{
  "n_head": 12,
  "head_dim": 32,
  "d_mlp": 1024,
  "vocab_size": 8192,
  "norm": "layernorm",
  "norm_eps": 1e-06,
  "positions": "rope",
  "parallel_block": false,
  "init_std_o": 0.0,
  "init_std_up": 0.0513,
  "init_std_down": 0.0,
  "lr": 0.00221,
  "weight_decay": 0.074,
  "warmup_steps": 277,
  "decay_fraction": 0.81
}
MLP neurons of a small language model. Each row is named by its layer, matrix (down: output weights) and neuron, and shows model dimensions 64-255. Each number is 500 + 25 x the weight over its row's rms, rounded and kept within 0 to 999. Numbers have three digits each. A neuron's up and down rows have the sign that makes its largest values positive.
Before each neuron's rows, "fires before" lists the tokens most often just after its 100 highest values on Wikipedia text that the model never trained on.

fires before: "\n", "-", "|", " "
L5.down990:512530505530493504557541545491491540511493476500553502499502482515501481464493514503456478510510517517461510504515423508532510525492526495529487506507504496519517509485509478493454504501506469507497502473499471510501497506511460505497501459464527502483515514454530511501518507471463507535501507508475490526479471517568490448473500464573529485519524490510494526527546476526498469472447486517541498469488524513485492489483506510486516470488526520489458483525500479508481525508479466455478490509488497498502499497527488487520548495469498455502534502489511506527512504480538485507

fires before: "\n"
L8.down138:509512480472543486484492528509498522532481527453468523498549514517484540499504535524460485463505514460521499503515490512533540499475505511480502493469508498468494504496494478443504543493557496512473485508472450502493458517479503506516521510518531528480550497499509471509524509501517527508500533492443510500509492500491521509471501500476472513508456506504505565464434516514479534508498477533504521518501547478501475508483508480478468462508466473494553498517480509513521456516528478514485495491561518523510496474487496522539541478456509569510481462511514523445519525496508492482

fires before: "1", "2", "5"
L6.down397:547461478539496520484505482499506479488507547511533490448480489492529489508471517514505472524464474517558492469517520494456538503500512534517480536541480561491459480527523520504525519484503476468471527489478520484463504484447464485485478491506504497497465503532497510470486534514494466500506509465525491550509466534499501516497506496525473488502496537495488457539531517522535484467485523515506503543486461477426517484483517486507518483467479480498503510541470507489502515521542487507500513531477511522474455489486508515490506497561514486459500506504534500495474491497514480503

fires before: "0", " "
L6.down509:484512498448488484532485539529525462499538494482485524511508479492488504509514515521490480531487470459517469532488468489540492491529509527478488488504533450499514517519494499481503505477453503492494469498495532517454501484527495514512546531506468486482529555462496480518508429513465470504536546507477493469442553519519515547483490516494507502501501512541496546490535455469453461505487475473483464440494504468516515532557489504502476504479539482512491466540501549507489557485508509496508524530532529533521528516509482476511485496477513499513492504530513476483492519518524491524

fires before: "4", "5", "3", "6", "0"
L8.down713:496497490478464538476458459505478509568523519478505486507539488542510501471517520494467483504491525508527490572494541482453482509493521465429524507442529478472460473481492501536492543561498512433543519518501515465463485524506487522451449499491483511498509499510543504500501540525513488484512485494474503509494511523470501479475466514478487483550523518510497469503494533473455496522497524530498455459523490538494462520491487524507510478512513475514517525522479521520506517500508506500489501507515477528507497488473483519495434499552507527540465478552555462566509513498517492501

fires before: " |", "("
L8.down943:508503474514532485499535501493506483573460531503457521497500549452502471492517503500470521478476519518536516479506516526530489454480479502493478481520537514514508539545517533470480482493517524511466537462499516525505509569474505467513469514502492524485510516513509505499515487503477530520500541493499503531481494456507439481490478430504509488458454507518460451546492511517511532517520540521503471482532485520520510494477541526524470504515523475515521515481523502473498510498465513502525466495526521487497503468483507513493512511494514495456484529560493453493527496523510496477

fires before: "0", "we"
L8.down116:523505550505484444475493518503520502469498488479539542525516515525491524494521496521495511535485494484460484544464506487515527507463493520493509508492495511483506474518489445523481499503483496518473507487464519506490459486484475488539498486441455492534441482519528528481458480545504536509539511496472491529510469485528497502463532486483484548484497497488505521500515529490476519508492478519541482483479506481540486545492530538525487443519538479469511483529501480469500514502522494505472515513513506461482510506504465514477488511516502514522533477503504534513510470474485543492

fires before: "7", "8", "9", "6", "4", "5"
L8.down749:512506474514500528454484483476490547512495515509500499508479484483488474477513468517491547486496519507495458532525537497519484530479488493545513494556482508455494465507515480508511476498510458449514499462525509523492484493502499507461479522503535510490500485514530491472507476478475492528462512477497507472513505441448484532517502459479484474529511507484505513520508506505554425490516520528512505486459510498441514483513526506545469519485510538516520483551484501539522530471510488443546497495451536499549499511499535538510519491488520513528498503535493457523490525491475508493

fires before: "0", ".", "1", "2"
L8.down437:458499493517484533525495497524506502469508506495520526511541484491454491527480531525511562511502500516498510476486492484512483462498457453504481506488492538514500455502551507483529492480497486473453456517523474500507477509477565469491450541422463497481518494534501509520533505512482536506458520488472481465497494527540487477503488501501497544516513539509533451515477507510482476499470480548526499484486488538497502507466516514465465503489464541504484504503501492474474544502482496513477481485508468500523474473502513542503486528528508512539466533489493544504501530451442513493

fires before: "9", "0", " "
L6.down363:510544497483514553515489484502459500460483425523464533493508486473478506514526500502492520513547467473497479523511531484492536492499511518507526541500466526516490520499518499496477500505515513459497505444510511558515433494533466484523502500481529520508488459473524527478463496557506509492496512477457537549503506520520548492501549489442517504480489488491520521494499515463510482495482489531483477539505508484488483465464477523541507491489519529539486504498482506491496506506482496500530539513468507481524536445448529498481469466505532484469511460484507501502518476512550529478

fires before: "9", "8", "5", "7", "0", "2"
L8.down1013:511485500509456490514496477516511505469495477480524534478540516522542477529512490471486504554489484521456431648532532504502495501522514462573493485519514498478474551498455518481483514492487512517485515506479487482511486491497495518491486511494511539501445514531490513469512478454534530495470535515485481501506506472512485465488514533529533448508500477461491527525515536473540462516529532509531523476492510499482515501490511529482511492501543468474461476470499489473488503476534495484529520491466489508463509485477512447497489452460507516529469490524480469586490467507503479489

fires before: "8", "7", " as", "9", "1", "5"
L8.down705:501520457527451529495505468517481463510514460511517501462486486490488518494497499507493521515476514516476472489480557480480542531483471514439495507521497520497483527504506526524510473486511467497534508463486490498500515508465484503530483509533473492485556529491516500506501552501527509494508507506491497506514474491501479508504538526510444506537497509489487508493543532539477504524487470516551489528504500517530525470461488540487481497521486520535486571504534540507510490494511504482489464552516534510461462476508520511474508491523475457455488526498460496474476501514489471490

fires before: " ", " the"
L8.down784:504520534537535498554523494484539515446478452546501475504474516484510487479543525483490513498505473500464464599491477466480487460580512454529451480520511499479484542474509486461476518473542497532512515478500496494492525478532515483515488517500468478493521542492458505516465486471497496501466497472509480540456524534531522549501497489508466448496486517534495516502507506496480478494529512518523502481491510498527506535511484514523525505516508554535477468491520482507509531507496491473490546478466520529472539483477487498534505497488540465481536509517532486524467509489510516503

fires before: "0", "9"
L5.down942:518514529502479515515472486466463519458515489507501532467537498513509489516504483509483504507503525498481538509478522444477518530480463523440529510471479492517519535507520473490508506464525463492494472489474544507529476539462487488504432513505478477495492488522511491520503483510494501518510480493499488536513480492525465532482492487469483475577501501493509471492466503543494508477477488478489457469480476512486457517502479488542507483530509498522469476486494478497514534475494531492524491503535518493460529468507494506474472474485476465499447452504511487520479514528495510519

fires before: "0", "uro", "8", ":"
L8.down809:530495514527546552475540475532509496509517512486539553433487521497511502495481485500489520517481482451508525498501557529473525464494460472477442476512452482481530448529492470511474489474510515491526498537489525522458516534515552497507533550494442518501431476511534544471498525511482517460537467493487460478527517509500536502483476489513500482448497482463545463508507558502517519492479491509500498518527499499493483539473504500532493489511532547485505473508498483475502520485474447482503499516492479489497515531503468517502482563477516483473499497498525519481549488504475529495

fires before: "-", "1", "0", "2", "3", "°"
L8.down688:511500498484482499472483510470487520505530523494507565493512484508500489475481523526455499457511518543466487498506514482510505516498495516505494493464505544488512503484527500509491510483480451523518539478493469497477527490479493484464523463524518488479515458483431530478498488512524489491509498508516488468510506414501525525519521517509572493493505514493478541520493499520460471533512502481512495523451496515485534513532485479519480490464475470539455496511488459515519488491518525425578522461485502526495464454496484466495483484440479484531488486553487512486444512474453472538

fires before: "1", "2", "4", "5", "6", "0"
L6.down585:519482485531535514469486515483511527482477487519497477475470480549514485504479500483526488501522520505507542520524484547472517497550485525485517518510568528526478474504486529551464533464492487452549523510496507490519509499485473494466503500474510531513517527520508506500452557512483460500453486519496488499480505484524505519503494477454480466496497450519530502491506481528488506526504505497533519509521526500479490509474465476523487505482474506513437482488486483558515520508525523496523522472526478476501509510545547460498491468521500451539464546499530437545470488526478467531

fires before: "9", "8", "3"
L6.down818:510497496504506502485536517523477477460494484516507491498539529468508503518536493480472507486519492535558500527513551507475513512472491466491550490520501460508498499494530510523512512504486462504446489481515470547471505483548477455497454529505483519499479516459468489466488473551513529535497528504528497485495507530470501545530530482518492511519519480503500485488475532487525487502450538480482488521490462521465496466531517575539547457475494529474482521497493499499510494489458498485499497527520512476520470486530531524497510512511507509498510525490499483542557470501478514505

fires before: "1", "2"
L8.down107:501528453512506501506521500491402519499513492500502518476489522481463498509467525507475527463481497506504508502527497519493503557542499508470544488516489487537492507483471540514503516490512515442493499461488482556480543522506492512487474496476499502560524481452520466500486489514475491490526462543483479526503507526521521519520480447504516517486485478472457490455466452446507493514523544499497473474485432487515485494504439526471497513503552467513466476475507524533518522469512547496470502504525567481498508520512489474506475524504515500493462551519529471528473502501492487491

fires before: " |", ".", "0", "4", ")"
L6.down778:519524500516468474501491488536500528539530494504483523553518516506464486465517504509487448502500506529477490505478476485522498510506484516477496499506455472488506520450493507483470546516503476483479467515493490503455498522477483449529468516499480487513508566517479532484475524518578464494528530492488501481484508478527528517493531496570486555434497530520496521504485458509501502474485471492494496502489530502512536484492474495517501489470507511501457502507516509442480513503522490477472471505543517481479495452535523472527524476510520513532475537474506519483476516489476500507

fires before: ",", "-", "ers", " |", "ing", " and"
L2.down932:536489462503547473528508493477512472508502542517529507521500538474523497503480530499504511478515502532509491537549562530515498518508537550501521507497507453524537514527501549495450510511496464538476501505485467449500496517494514476456493529515512509494490491537485493505493513503492516501463490520527493488475510524459504488483500473491517471510478490511536528541488513544484500498486480516461456513490476480490495478524501485453540496484480478478476482486458452500545528497536540510536507489508482482464479526476487507437520474529457499513496533532438514523521523525460481497

fires before: " (", " the", "2", " ", "1", "0"
L6.down131:499500497524493518464502508529487495516457458535511518547494519465513479483520496494514516515539464485509488417482462522474525515498490485490515493533463531457488433505491468471521474492497473518532485532489489524466488487494505516509514537520520474514545520478485476546500570523501502466479565495505465489492514499543508440440450508502529496496531533522474504508502533509492524518493532503533460501479479488521480522523480491470527475461508516485510516466523434512457544527522509474512518497484467486513474473489519535493498494482525485521491489496521513463502503466476508454

fires before: "\n", "0"
L5.down284:508502524492512515487455505508435462526512439462519486504474515473530531450519532461450469502501517480507516470492483486513485484455478501491508498501490515514466522530531531486480526484497510545488488510496497503470479506523516499544529543501487494504541564525499467516500498520525518500517507569495515483451532508499522449470491550547492509513482488555540531512495498436453507483493494456504519464481512488516491507474495473493466477490491504469509472517484459468488493523524449515511491506524475499503449553510479496515525484505462535529487552465497520471494499503456493492

fires before: "2", "s", " was"
L8.down278:492506505506551531502536502470516511510494561540502534480526490477493527485481506525495508525489500536456526526498516494488546488486482459514483484527502521511499475516525498529500465486471558498506519522500520482497518483478516514491532444487491470451535450553493546473498515491505519523509542498488505519518452491525487474457521456471516521490524467494477511480497523527453455522507503568483510484495530525526470532491538483471513499449477494469526539526471532493497504523452502485512534513490467492497477510537493506511466518491470495550479459488499474504458510512437472534

fires before: " ", "3", " one", " the"
L6.down47:549514499498519527489508501466486510523547450508479512471465437536485513477550574490467491513497520500486474472500535501477544478519523457495496462507474506496460463491499522503505512489516531499477534513507538536459515482493471476494467483504476523494500483510518504494493502479524497553480474514525502542493535467527493473540516536566499457501535516487480482488483489447450460505508517491452490501491527514565546519508477500516479458488532539469478485460512485558497517521507474494490505466421518467552460515523522530525519508497495506489455521554479526471481486501509483511

fires before: " ", " ("
L8.down844:476507514468518482535512461495468527498503483523478478519478501510464548474519488473481509457472515528511474441477475491535516503531471510513514539503473508558494506501508514551464491504475510491484494450506518485530479507530465487475473461476483518529496537492499540498426518503515486496495485513473551534471516504505554501507478473513508505519472482540476522530521501459511493507503519488535509495505516526506535507495479524509510500502492513495518479496502486527496539541491489510529475561498441493550548482483516496491481543499514483532498488494501470499544541428535500520

fires before: "2", " ", "3", "1"
L8.down910:494458452522451513501446501466539516474501483505471486474498486547475503520509503503509488509503523478532522518505490483513516483497486470520454480523468507483465471443523530502512570496480538512476445517505495487497521442518479534511500513501481497505544504485475495494489507474546467513523490501503449560462444495490495529504496490544504458482507492507486447484499507495511459451495482557497509541504507508489539526535479498488496510506506493503496471514500471524525540491517496525567538518500498481481505505510531506536531511442529466530525489485532507515476507502529486515

fires before: "9", " ", "8"
L6.down407:486495475514503563476487511484477517514479509510479499508488511482519548490450527475483513453499484526528496534528524503457458499514504543498519549469451500519520435479541496534518463514482468459492496450533504493503518517476480493530576453481517530490494512451519497539449458492498479525454496521484515491477450493479502449484497491486525523502503502537530512512537495501528459479510517508518501526547496510539518511469479475526537528523480541469537533484538496448499529488485530496499482539507486499505473509505505502488498501505510458496504493561479513544460515495471473495